python train.py --num_attention_heads=4 --intermediate_size=768 --vocab_size=8192 --norm="layernorm" --positions="learned" --bias="none" --init_out_by_depth=true --max_grad_norm=2.0 --warmup_steps=200 --decay_shape="square" --final_lr_fraction=0.05
MLP neurons of a small language model. Each row is named by its layer, matrix (down: output weights) and neuron, and shows model dimensions 0-127. Each number is 500 + 40 x the weight over its row's rms, rounded and kept within 0 to 999. Numbers have three digits each.
A block is one neuron, or neurons of one layer that tend to fire together. After each block is what it responds to, as a language model described it from the Wikipedia text at the highest values.

L2.down34:526585484535454484547566464485450412538517450414492550552514513469559474523469476541486590484499498535550493501421496460490588497547445491483477512543527497543431511474483555476530518548454539516497413485466437507490537446472556542437421485542483476470488496550435507573505522492593517467505522482480496506513556469469490429514459500515492585434490537507446502585526478532442486492533
L2.down41:466529562507566578474486429463492466557563511494610477509553538413490488529535472547507484478521526586475529485570494542469465452502541489444454529492573452496539557524515498503487539486554434508504500485476490451508521534485488512521473528522467528453561528473525451505437520548485616484513467489490464482566485487436522467439494451481436390509557517523533462568494506520525471451536
L2.down45:527492463529556473638525456459476529502490500523461482511547548476491492454479421492568474491454637460510527472495542474461486472433534510481411512532487497477540438487491535486520446495506501469509544533489473505430490451566517571513464526583489490500430470433502504496439532514486486489536478453431585546476467439501475481542542539426525474482530467516455523513468507485558438515442
L2.down222:487449468481469517520485528476586549489464500490527492487594541539475420530464466488499503574539477470491456547481531466491456497474547439487517479488496534581533489508563499535528486486468519467470528469512432607478469513514425561539510487612397536483490476466537530528505463462562465510496488490431482477507520475433465569479471480470510495468538534523494539496508435467570506467467
L2.down277:439551488589545517460417491477477465453483644570564560499563478514489496512469499494491521461551471467486530461479490471489522474482473466447502481489493473481477526449483567545464512455458471579521562529444484481494443496581446536519531534544562526513496508541488535513475476491511524483529486463478519514480468534518508545391521531416542480454437534474533529484491495467543584456500
L2.down561:414456511466518514516532478579476469507548495550555530536532513480437480472525504530536473442487470477569487524506479494537499490564551461553610482573495435521443577485541502465572491504536520485519441532537460527472572498469507514404425517524504516522478504564487536530462505498478500550467523481490537460508527453547479518577476560485531495453534505547481426519531507498447482536499
L2.down581:524472548543519521438476584371551475453447530490557524505515441546610534507537592410536442530492543519505423476491555480493558502503399492505556550463451577530538499466533554476464499460465484477570426529439525493486480463452445442534496470470476493441549488493447541517473444525485537470505489485576491537583515506442508471499483502492423495479499526404461509459421508521491534522541
L2.down751:481454519498527565543476510393515512506505533466582554553550492429507456460501458531551495483465407583477561596507476427415488561517438452520499540426587519548508561468487504511489513484499544517488530429569549527565516575486448430528500476464558486501482429364505454502514482469545501460490500487505487475531454527503467527507476505512515519456514477522547525537472496405458540456566
Responds to: Entity head nouns

L2.down7:479557572484580428497503500470502474493555529597512601476542574482500544488499488546451520486435520548436547504530476531435459551508536470513455477498472484493532504496432536516512534518536582457507509466486505516438472509445525574523538513562519534536526508429522438518475546495488422501508511443483527534505503471545474491515512514491502559444536497507505518478489511424499468430447
L2.down200:508422544480531435555480521501506534508574470474568473474477574540460498519425451505476494481534481578497450440469501547446417492478580474516521474468550524502545519466531564507496457377535507509440512484571472477587439536499540493467465470522501485504540496490482553450481542466506446553434482502500503474535462538520507536460462494492414512528509492509415406492547468402523467507497
L2.down213:510415544532495457494508457561546512549515442473521487419523505500523461520464474500515495498474538507468534486560502507487541513566482509454487491464504498429543425510533479479498549516522593520509489464427452503463596542511558499492546514513515473493468581482504432461526503512544387452471504510532501533479461543498502485499467523482547471510477558528510448488475459489498493490478
L2.down357:513477546505468476499492549545482478632570580473502467534529503429416529596495497535517566462549510511494482524477514539410502510456523468490472497474493524439490455620493470519506548507501430508535510536555486484509469581459484487461557548594504489479526503540496567521537488462417448480517480481528495462439535425537532538557511446565517559505491575434516504515400525500481557536464
L2.down360:495488565440568487569548500540460465436519539477471492511556539554440472514480518499478440528547474479484448503536484529560546453403509531515498533486476511460453485449484455469493440514476449496474532559425509501454508450492482451483514424460499518487494522573495530430478437548471484454482516584463528506446476513505479468446535490508484514444511477496466482537488550488505506499529
L2.down543:551452576520510481428497438435437492479458453491468452587504438552476540467500470483496491522535507519408526500560570445436521442546456506515507466434523477464461382501451558448550506465516469492516451501499545482525547575542546437548571442504483468604498574492539514451535516511541460523507555432549527472520468533541472515465478509535570482470508474467504579591499466516443487535489
L2.down546:421482524472500415546498531487493562535483495464553490560612452576504473476467518537508512437505505547470495484574591479558486433551468516468524513497589489526475395437376582513531476417486488442485496512522494528522493530415491424483551463494502501480511497531501439494549565467482526531535507509481483450546474518472502538519438489416473476531532520549520507538502478640455577458485
L2.down735:495450542491490521488490459512458498522484470480489546510560490515554532528491563514455489507519490541488555504504463415474536542486520537502503464532455550470574539551494543439533487519474440488580497455515438517499480547518539486528532481598502475464455530499476556529502471449463516487521501471524483494494565491479440524489424494463505517449551538506493502451511445480507493465540
Responds to: Head nouns of noun phrases

L2.down64:499421511541495502520578471502503518468499522508550464414473513464503494433536483515521514491489499482572463405568520601446513500532509499516459430393504472561441460541523549567479481494493530500527482495491510534438488453518491503591446522481547517472531533458500536588535508524467444494477527480475551457473505502526573544479597486517454531487514534566513389489491455489463587435481
L2.down69:464450446523556498506426516477495514450525534522517511506512481491441469476496421509491494559416457509523425506509535518464519513503460486519435489486523524550513520519540451544451451466502451541522507492535533454420447525544487629512466491488463440513544452445517574485462527484565499476453508536474504525465482522456481447501539488473492545493463479472492523501529465492521503525446
L2.down275:519514454519486490460433494480509520489506506472530500498438528553534514546451573504500520524474466563421534432527572463492450539465499520424489501396451496479469541511501468557573560518532427518489487462485506459422565496599429492434580510519406541442464552496586573475492478429472527440460474481452525492503448528532472507524519574492486588507451447445370455515503510463505536471540
L2.down287:497546508549556465518454497500499558472505534497470527507551471484550530512548531485557458436470511500488470496589525570484465485428508484501422547496525477558545463522499520523466450472461487392509457509533504559473475455540444507528538478531443544409542554510537559447493475528471503460567488503438513465470496435479428505543485453509476566533449573559396469430489508397495500503500
L2.down352:523515488564466506527491476414559436570528554576495456550491470466477486531500529442517456481455546605533473501526595539458535488515515441417452540613507475525506488475458547452468517549566573523454478441571547512464564506436390472511479457513446470479525531456467518502412475551545455533533521544505548502447492529492477451415511479424467543554473530524485562475496484438477382525520
L2.down457:484481526485507445422539447425462526505473596471457450503539482449535475432504572504450412496512443493493537461454612483556543611503450506486441488529475515463452466482519512494440507584462456553512553496587529459480394468454463538502465503429456541530509472504496536497438496526487469468495530527492552487443495516518516410489486542544460540504456497458551492526532522497372524451555
L2.down496:496490542537521500529583476504507414516528540440529492552515538547524574550509571542428596499485483504482500478487501515477494477484465428496515515512444517473579504538545529469504457418446523531499467494464505541433484459462490491477448505507480510523490530485530499423525467510471489497477525533397507487509570461488468535433539439430418483482459502448580420564507446470461530473525
L2.down716:540523366513453474472409476533486555490480532605499517483458472554497489498499513488498464584495467471465524501458527465458461473490499475510523551516397594498464526539513511576518454499441442441546461506516554499515565460453464549525565416586446492485507498579527534472517522526507521482514483487512560530521517547487496438474438465505437498536486427516476469431539498474516537410549
Responds to: "at" preposition and word-start

L5.down606:536518536463468529500504520530493536451529518471539450527485465544498503511561412518496426488453475590482497460563607423479504498498472540461500571486563474491454495496483557531461446513565481570505561512472509553535482535513464551503503449487586515443480495473451459540530475530465456512423518511522498498426472492478564485491472475529448502512489472458441534492497419429520507427485
Responds to: Mid-word fragments

L3.down87:464529471459433528572491489504487545435456466513466550523565514458528458444525435425489441489474406495450486582500501592523550507548543481459545466518486483454570458578565496420537512468512475502574440488571465518465450540491451620429447482445506563536524501488495543513492503497486542582483435487472513572444494498506520507491515486472511481476496474502410452531487484500567542466569
L3.down262:551455533499527512553509555511471479489496544422531497431564466487475433481545550480491491536573506428491482416454512493542489536597500419465506464463474485502505489486584553479469486473398499527544500507488494486496529545473542551541462432503445531475496401531494475547549510507477525492523486443503493497584587524454495493470418458559569474475440504475483486505528496520547465484400
L3.down302:487511532565474515436475473505467566575444560463425521519475524538579502553514468521490443492535571571523465469491554541513476490462498509477467489469542536529484540467556431460503506478501524529520451569506414463468428546556495530530477456473488474449429581454468531471478504498545505531467503511464493560484497529483546451474439459499509427536573427516604565526447521522451540476454
L3.down389:507410385523452538450453414543523558557460500486478457469546559534524469490483502498483505519452487513483518506489597522415477474532458518527489579504512420501508479541543437568512470525470509516505495527537521469584474538530525522521560472533463513517487557521419565462470496489526482476483489504468514522479503471572583517458511430575500497476453506568452574440499543480521520507443
L3.down641:530533509468544486507476516441556561488510490431536439472430501565539482515506489440513497495516556501529496479413512509472476426526532496502436413471498483455539521485504536492472471628507520509479482566514453553595504510472493557483423488517473537531518463524531467488468509501452484526544445533464521503545518513548494516482456449554516498529507499494529475444497595491551570425496
L3.down649:520460375412532575539506447492466571459524451456470465467487510463538465503532483480532478488514541411503534526551477503460454474528514515488572496504451522498539524409424517490520517449537463493502522495491500544535560525450534446520520458587534529586449510482494516463439547483535585562501484446519507448460537479460525546502487497506492561453493459531544551469540453566481511447494
L3.down697:545490519461471491491485454442517481582463544512450452512433524468455533456499451484506450519483507452527444530457509487440485517478488458505539469505480493556455483578416509522587508523496445583495485579433557496540505505458468477462583517532538496510450553471461546517471569452574506491512393589582545541562488489571482462497451487430490537519493436538485541583503552486576477440517
L3.down740:487473446475470490424432516451522524577476470473484489468517528550474527527471528523498501459390512510536553434419483416456507504527466570493475516501559492431504443527515506449503515490524531512499471528482480532475486583425511525548498501520528444514505471526515503541459511531561480467553525554476472539453447427572520526456498477557522514468535471480527468483500543541541517515480
Responds to: Mid-word "s" and anaphoric nouns

L3.down46:536524535496438493534538460558539489531517534479503509498516452434476526589467446502501418526429476465542493451472529557497533550531522477457467497476506506510492492490479492510561536529522533482496394437468481470529532486444473453535527454510463448565528494465511458515503484492496540482408535434516465496478473513467453559505501467516593504511523460478472517532551538547459448522515
L3.down101:474545586507533493449511535468487499533486476489436528498444515475540559512505448501559543454437490504504388478437434467539438499511517519485495495478504462495433537498467503487510541498529520461504499543483462468575445494470503487538501499471526483415527503501410540536471543542449422523482465524528420475492536550502538475467513554513541428473548480523518560398430516460591512502525
L3.down319:483473508428480494547551460523427535548551511544455560446531526412510483444422496547500510478502512535513537448479481469472474557528523592453544455474522558493503492556489537448534492463530464544492545513469503572412535566557490459493410473395487474537499488504578430502570407524502522501551437540581458498450458502499553487448533535468520482461488539489472525473469517500475509462544
L3.down362:556502481519466531485501488490557496475457494489386520495468533519462488533490554511421473468451474524446489513524540580482502488485468521506431513528524506540511455500513578469538508531485525464468549489496485451421495510497516475529417490417550547481536554411454556508531470467514494531478470522499583510452512483491480549568499510509497491533471538481497527592520539529435532412475
L3.down416:560457520489458564510548545566468522494406497549459505489469493507505518556528582515515513474582515501422514476581525479453529483487510508534496485523500593478501544525520529517496523529453499541576474519471478488499498530485494487491419538539517536534440459431502562497527482510529564508462480561524604484495437443502521500508524468572458519505471481503583492512497514571522513482547
L3.down495:521445501500492551511442500523502511492496489552562459438517504532536554527459498515555518530490489417464476521435512450551508611507494459554560509509532436504500476380491530569431543541549415461514485488459529472473483536490476551491446463545528434524473497483481532507533503441489490452478544471466644496554491459596556563466459463500508522468431538453501483568546550586527557531529
L3.down617:535479507432513562531598522528542478492462484498499469560532456479497475442543546555473452477529604471479423492489490554572529484472546517468467492501463502452510482533492523441503548506467521519441520545459499465484491528455495471492488500497485500496470516521478455499552547568503533502441474536533469426548521485620556465521476481509564432516382500535451499507442534610464540480460
L3.down675:461434482496580532528527539457529465463395511509421485400499556472472524480445541463519531516471491513505425502471504475479514506459491441508471442453465426501537477512462516516520368532475498471467536548549495590442457492559447449497500476494542475497537472499553488498439588556464556443502521515478458541506384487573485483460487555454495490521491504553508448488498567470482471485460
Responds to: Structured field/header tokens

L5.down178:516462463458456489494466548487471573429507500565521479470443494575536512471470550452503483479539524511436460508484516495496586535489443543558544487519425514518494516528428529426488461544621543503472504495515562440512507476409504463469525492497528508516511523464536463518482485469476401468461518472475455494497471446577519499509452462485504449489520529489531554467504468474554496462525
Responds to: Noun after "the" frame

L3.down8:407473473543507457531496520483529574457574496491616536623597504538483464533457531504528549505479481509485492541511553448526485534517525483502488496549504499475468475458509541484515442527592469527505522469528531564522498537492499500443495499488450520486510436499511516490511526492582535467464551487515530465512512439526533559491474510486475527460449489488528568472494502465449527500519
L3.down121:485464521524457530498528470436549424524444501506552496485536501545492442451391503465504496511476516485467489487531467454502405514443459532524463572482483561492509462472562587463534483538516438516478524520531530479555478517492466520510545467611539489446463482486479566450524490502592535526493448545493413467498461567469535491518530527532497466515500583475481394463529465470491434465515
L3.down292:412582522511534594425533517473440535478491547486460524551448510503566539485544525500580463445466611538484483474502465545490506484537438562556455568480498494467653525543484557528519500466518478429541451509496524526504456488532560497550440548548563502548520473406551519469509507500463484541520471491462527541525497507480474495504525525527553481513516560510522465467505505477518489465607
L3.down356:488552446502491499493462474468499488522604518467464508515480444435453485521485493500464452477514463501549480508431473517507431539583538499463582500524486488591533480486495385430437517477539452460529464528521483504462463507531589577486478452508432524503505503464494479475534419454494512521490578493407481546561491480513551497533544523511478498429477488496506562552497464499482468504549
L3.down371:465451486471493444471604481486467540538507504496527491463581476546489558500486479488455480513488489450484484539486508462424522477494501568478535491499504582477502494511491556503494538492455583563542485478492499513448487484528600472558532526529525522471433476472426459572419520418445544497475489471517483453555489458455493574502533522450504523463489485477408518572554442511526557502491
L3.down400:468540470554550481516486516456520513483534501518410574492565503525527549545532528559484435557422548475501466476486498512539505475522521483530466432505464586465540543532416421530516483532462476362526529429515521506463458541475562509533540522524471551521542554548485525474558476465505501479498509390484484483516491539463499502488471579442502513492565508519483436429498435541492432455475
L3.down738:493518531607512515532535476528495523502588532473521612547557477489510491453502483524494510512398426416486505399472448525462508504475585566516521463473525454537457492513565449555513493486540556533503529435527473489539424470465518464481540536489500474463545541520522586496491510488516478437507543478479461457537518506558407496542526494524467520459577456575458453555534587527480465533451
L3.down764:502509526506466506524556471499489563476457543571584455477583472491464452508538495480471529446441496516505482518487572480497456463495449523527492496467524461476532488499432459542516460415456470567445589503539499527469514536396449454542526462461529470446444469564526457454453514515513476485399492545424491390529430500500497571435495519427471546510503538527479475480535467676494474501483
Responds to: Category head nouns

L2.down63:499503462483487489540567498483520505481477502514441477486558453550525495383482416541588515496536479490455458453498513439476505578527439441582555491482525519500494544542502517535542502455547539571518546480535543534482506459512518486498475517493530460453485503500455477512505517463533481431519444492464510511551502586520496514529438530446501412584493465429481544462484515470470494514522
L2.down120:489494554541432502490485454513518451501389542504513527578462504494512483538496463498542508529506489482480507516516498596463481475509489531537443486523581525529502518487499545433462514564498431449532484526413504539522469517598535556452549477531484464532476410560495463528508501469472496464506514503462550506429515484499500441521529554522516442463489513488511517509496523490418480471532
L2.down142:525496490590512537504549483430474561517522491537451467480489493469467528522523483542488497515519536491558504561554501522401502436472608502482446525454529535614484412413496473469517484523475483533513475513467462453496531499470475533489455545505533502616465570478520547482533471447407565528559532474525483464470432432580542486494476544471535483508448431479430565504518461536546432509520
L2.down518:512454425496459492561486516428473533519507514551566522532503439499501465483493450471513519519522523519521537439547422493474519562513475510480460501448552523452525569474497494519513499510547520482493496511471463527503486462499489532487527572490465530457536439491431519466533568471486541502525467492496403530449447460451506551465481482440505510527546466495500462562497399485486556555507
L2.down584:493505537461546479530527465537495506532509533494530497507546507515478486498489545529507498549501519465524495512467443538546534504512483538501486485490536473503492554454451445538478572580458449489508525464542534510496566481463368535428558519507484465500518518473643509466465567437458431419518463510502474510546452461400462451485531474497523490461447404494530505556449536494462452448611
L2.down646:458465519460472439512541459529507475499480485531517518528533489431521519527497502464576529482532486459463446470464468474433496555424472492481522472528543526537531546478468509448464546437543591604474527509507613463519489534542507437459460445486484534519494476435481529508563453442552477455576525513499479486461513443521575468481448502539471498494520474393517541468498498578539513521473
L2.down676:575459534427468500536522440468532509523494486525455423504508490460524555440522446497533550481470504493489579489469518506497447499501529464474534461536498489456505533466514536500499538572525471521528489526529460444426561448521509487479531557462493427476479541466506517529503456537482544496470445488483491472534499492496453531506469476504557487585505497496514518548459548519493510479575
L2.down748:502489474511504483501513512459497501509509512456521471527495520502514540513510584470520462402474445481427545527499496497466492546441511557444580498519563520504499556547521525499540599459498444560492532426489528478518490411580472456527514512468470504531397495566538466472549522482472566412511500455456531532504464529536497520547479438577465507540510527501458521425486495484460526527507
Responds to: Dashes in data and lists

L3.down11:446483448465498516549509451462503503534470497469536475508565565515535512549509535553477498476593411524477531504406519475547436473530529473547500516463547489502536507432564476512524472525532510527469388541500457480502560452513389546499508465485472482488512513473432469535491445493529518582545472504452519465528519516438484555490484448518510521525542453477571509527543508532508487487504
L3.down21:405535502547510499494432518484498544464508521496556569507528515522474494537577567602447530522543513459482465476485527519501499528496457537501480476525531495466470546522558486488441484476578478521514417486516480500446442515543453494495549499501515470516522524464521487498605517404518484420514448486492546506422510485466536426528516446504487445400540484516578481541523515504527472533472
L3.down151:506435425495481525530533538558480444528463509531511506544551509518574476448429567479478553513476483495467493478522535537515449511490537475600435517483534468485505545473514434378502556457462500462485520491498488498520521474550590501448461456469465470521458477453487459462477448453478519547510508520485500506498478446517460484454541523542461533490537477473472464444556471544475424553431
L3.down249:520501395508493440514457452483515509516500484553519448494433538465501521453522517490508519514510489477513542476461508533503442515515477468530509515514428480525469536472501487539500433455503500484420514506477520499457494421483535603467476455514453536500529450549473538524544475503593497496474443546481551486485522496426462441505448483503569527516463451499561517491497498535542514508584
L3.down432:532467536487448511458469517413508526496522537539493512511515453527494483537503513423476494422496505541504529491501535438440506430530438464490519503502526475493490620514532492515482474536466449502469500497502496561460498494454507484461556517559550443474492507496453479465435467555492542527555451491590516546537467487501559387493467433458491447542434473540498496505468506451513540507491
L3.down503:378458409502509493476510503505536553532568537491494598519487540575409594487437505518522535541511436498495459470474476547504486495464528561558456496449462538443512428482478435456513581502495509454585525497471512480480496460521526551458505576511488516514556496439563563489484508491523568485483458500514519476470548477540479492503556526467479554472561450487471480537466520454454491477505
L3.down647:455566434498482522488477453504482542564581535557560427559504501460456597502550503483486386478510446402523499570468525494581477514551483522455547539493494497532492534431508564479437467457465506502487497504544503495506465519479422484495469489549563435489529482480503499476440515476551469537515491553522543465551518510459513548499481508516490452468518531524541490537505496513471522510470
L3.down656:481575371560508502439511505524449555566483479523460527563560440529547598499493489547574459501457493498483458521496530470524522488499508506473478484433537487552510494500475478537495474463496522461488482468453514489490475512498561465482595563469553446520456598471504505538492531468528529489436483525521517432556453522523467465460466513462479526510536534464481433526501473464469522464462
Responds to: Date digits and after-date tokens

L3.down109:472542499499483537520485521477489488514461490502553545549464511484524438581451453491545510592559546487471551527509528510536513425511483437561454458498478541514553470514488502505526584470518534549471536537543446526507520494491525516493486448534495516511510526582456441488491464527521454482493539472449466501510471520508494493488562565528532540528442484480517445492495493381536520558547
L3.down190:503482497477532488483529555472529556494483470525509528490539474520545538503476455471506456514474470531487558549517500456463477525521540595615543527478533547505472487537471557496492481520473585514529494504505496515446455517395503570429506527499523502492489531533453473564456493480503532491504506485437526474507480412490549517428492474488541420520472515503541542478403495474495496518493
L3.down238:508545521529485522467560500447498547477488460483444407548524563508448513429433460492563515558502542463492437521512529504433488441497503524485478472530475468492386447528491601405501474554541564498542503533547481457504514513493507508491479474461469526502453492495451525494403496501521544512545533526482491535574512481549543462490521535424467552557479515493426470383446495550489479471481
L3.down253:503512426492550463523561464487542451517533525545518526499485511526543485488489504553571564473496527494427481473470581454503436480561506562462444535463480514481515465416525527504462520426521652488478437529474482461427443489469540503514524543467500425515445518469477525547488423460502525536505445508483446459541536492528414528430456496520507559464510544529514498520458494440478511476505
L3.down444:600457578493447452458497524491495535552516473527499544563546488447521460538462529489500537527427416472449505509496479522502526472472579554531456493480540509478603552541451547471511411519542447544495495460519538532506506540516563480457446551567525572502455419485502511574455481499484490446461530486439529471453506385488509511487562588555522487526546556452490536495478485487489515452563
L3.down484:457497514502544494495527551490488495463478451507486511526515549470531572492460507507523529552564509512459469556555493448514467478434470524548562514564481539488470464503487438527472465498459580482524471507433474512534446535483600498498513497485473560409597462491480544525437514491536518448510577511524469490574482415503443517412491531470501524494496489591460465537480485495448482548508
L3.down632:473530461445479487481509525463562462492494548470524418578550501517510528547521462507466494518539418530567503546506485448461528558490496483502469503538429541548525503499497547413582463507478491503469446458456502405525529542510546547458479504554502451529489497465471487470502454473547531529432523491526513519511530479477549481502471513466521471520473514446486516476515526555461463541531
L3.down643:526485480469486436486510511527530540519529521477501457566569474492530575520473506510471528531474499490509435545564496517498475487465502502515558530559569520557481593503442503458443468390492523537414517476568542530495485444540475468449468503479510418504505518483521466562472472503481506514465498528558485442505538542481486519563500478501492511427474525559536502480465502568516524498502
Responds to: Compound-joining hyphens

L5.down215:566503527483513548518515626500500457445481493483517512536506580492512499535520490528510480484531553486490492569476538498458480544589500531549510472518463532459423576467466472517488507547498586462525568559579444449505472522538524603512500584462450435474423460526525506531462457509444444553467493494456505493446531433533479506516528454462502512491506550502514512523478504440498476497603
Responds to: Mid-name connective punctuation

L5.down376:479445498525494538497427492450448549586553523542471519474507478445555497511476578518542526480533485517470515553493499498544488503499493473581504540512565505587512464523584460446406540471507441508442506482467549449525476485525550522425469482508519563550506531504504451505432559496489521470507494413466496584489454501489555522498530550484512528558532502534435497475567552479456559532501
Responds to: Table and infobox field labels

L5.down510:498447410525540510444506504569575475505466534500455499466544459457459481561512509557567514462522475472459512439462466466482474515543499444536559516541477435536500504520548496479448570447453436491498491508444434524600508522507553486547583507472498536486518526555510517454565519518504543505457479558444505486486484479492522436487486512483583587374516500577577432531456476508546544452461
Responds to: Phrase-completing tokens

L2.down66:550502523448480386514418454476534470508487492543521467497506487401426553415462459508527550447532561519445483549466502583569488518510558485529522553505436496515467487474527511475464537441466459479464535462523539486502532444501523537411486493474483530532526489554515560466495526471526488525540530568432516492501496519554453469490527497455541548466475510535453502529559501418485497477548
L2.down126:617468523503443474453497548511525553503479494538475549455448454579523481561455529535471525474488491529425465395492494439494470531453540537498485403460467532451509427489563438483579445470474533471514539441534453469474514494520530525463542525505529539467488481478450465458534509464512495501478441523542517428446474539554507478528527524510553466486474581479449564467473477496511431516530
L2.down175:646481532460460491526506502558540462472438463437445472513472488417522512577509466555508402451518512502490433565512536526421494415504499481366470511544468534481505439527487504483479523488481473463483484415519551506571497485526545427459490535455518447569602517498503462507507526545508511434599502510476560503488490437452516514553504523496535465522478486562435539381456470494483472476446
L2.down230:530564519469460508524470578541553561496545523508558446560526504512454529435446526479509496533547485507435461445448495525474447550551494506550529574549522534484478457495524482428479431562563475457536381485551496547508484496506469547544461515459525501490540432375527608473530604497432389439495432486534484511509441515457525565508507469461553481505445513520515485514496486558560497509510
L2.down263:502453459430520525554491476519546404453475504536555503547524535590545551517548509469536457505511459432522489469404544490495475466494536491512533501522505457487525471555537560502485551542487502525517460450451505491481481480509425496480516516524529513468577551539515446460502536490480575397468581535505426575495479491454465513487536535582516493498488503533517454451544544499519477488509
L2.down358:478489476454537485607460543533521483488494588549453482546421546499469523560515465504494448510558538483498488518555495498501527444513515521578620490448476453436483471524528586518455451456491456504482493498487604462454561506527392504486435517466532522526511519489489510550536491481530589526511532533497576526510540469477489490571509548531476511527385517493467497433462540512558478495542
L2.down366:485541504567487516475542457479512471464442522517506501502472507480507561437481511539526450460499538508617525451508526526444456508511542472522498425467514499470475510480527492567480498569542507504510456506488508442478479572480489506526435530529442377532478548515502489449480456476512507488452506559530487546514541423490519435482529514528475460469440532453545460474494452513466509483509
L2.down429:534494529573471491518470427581501531526525539529578494520569515525472457498504424497546486469491491397449476491531444511434484502471460481480454464512494488523476583393490525494475447520537447487541538460517572506447512557552585433461514438535527550532524494473479527521572479477516488493507449477467586533488521540573557521413468540598491512481494504499512523513494458474535462477573
Responds to: Infobox and table field labels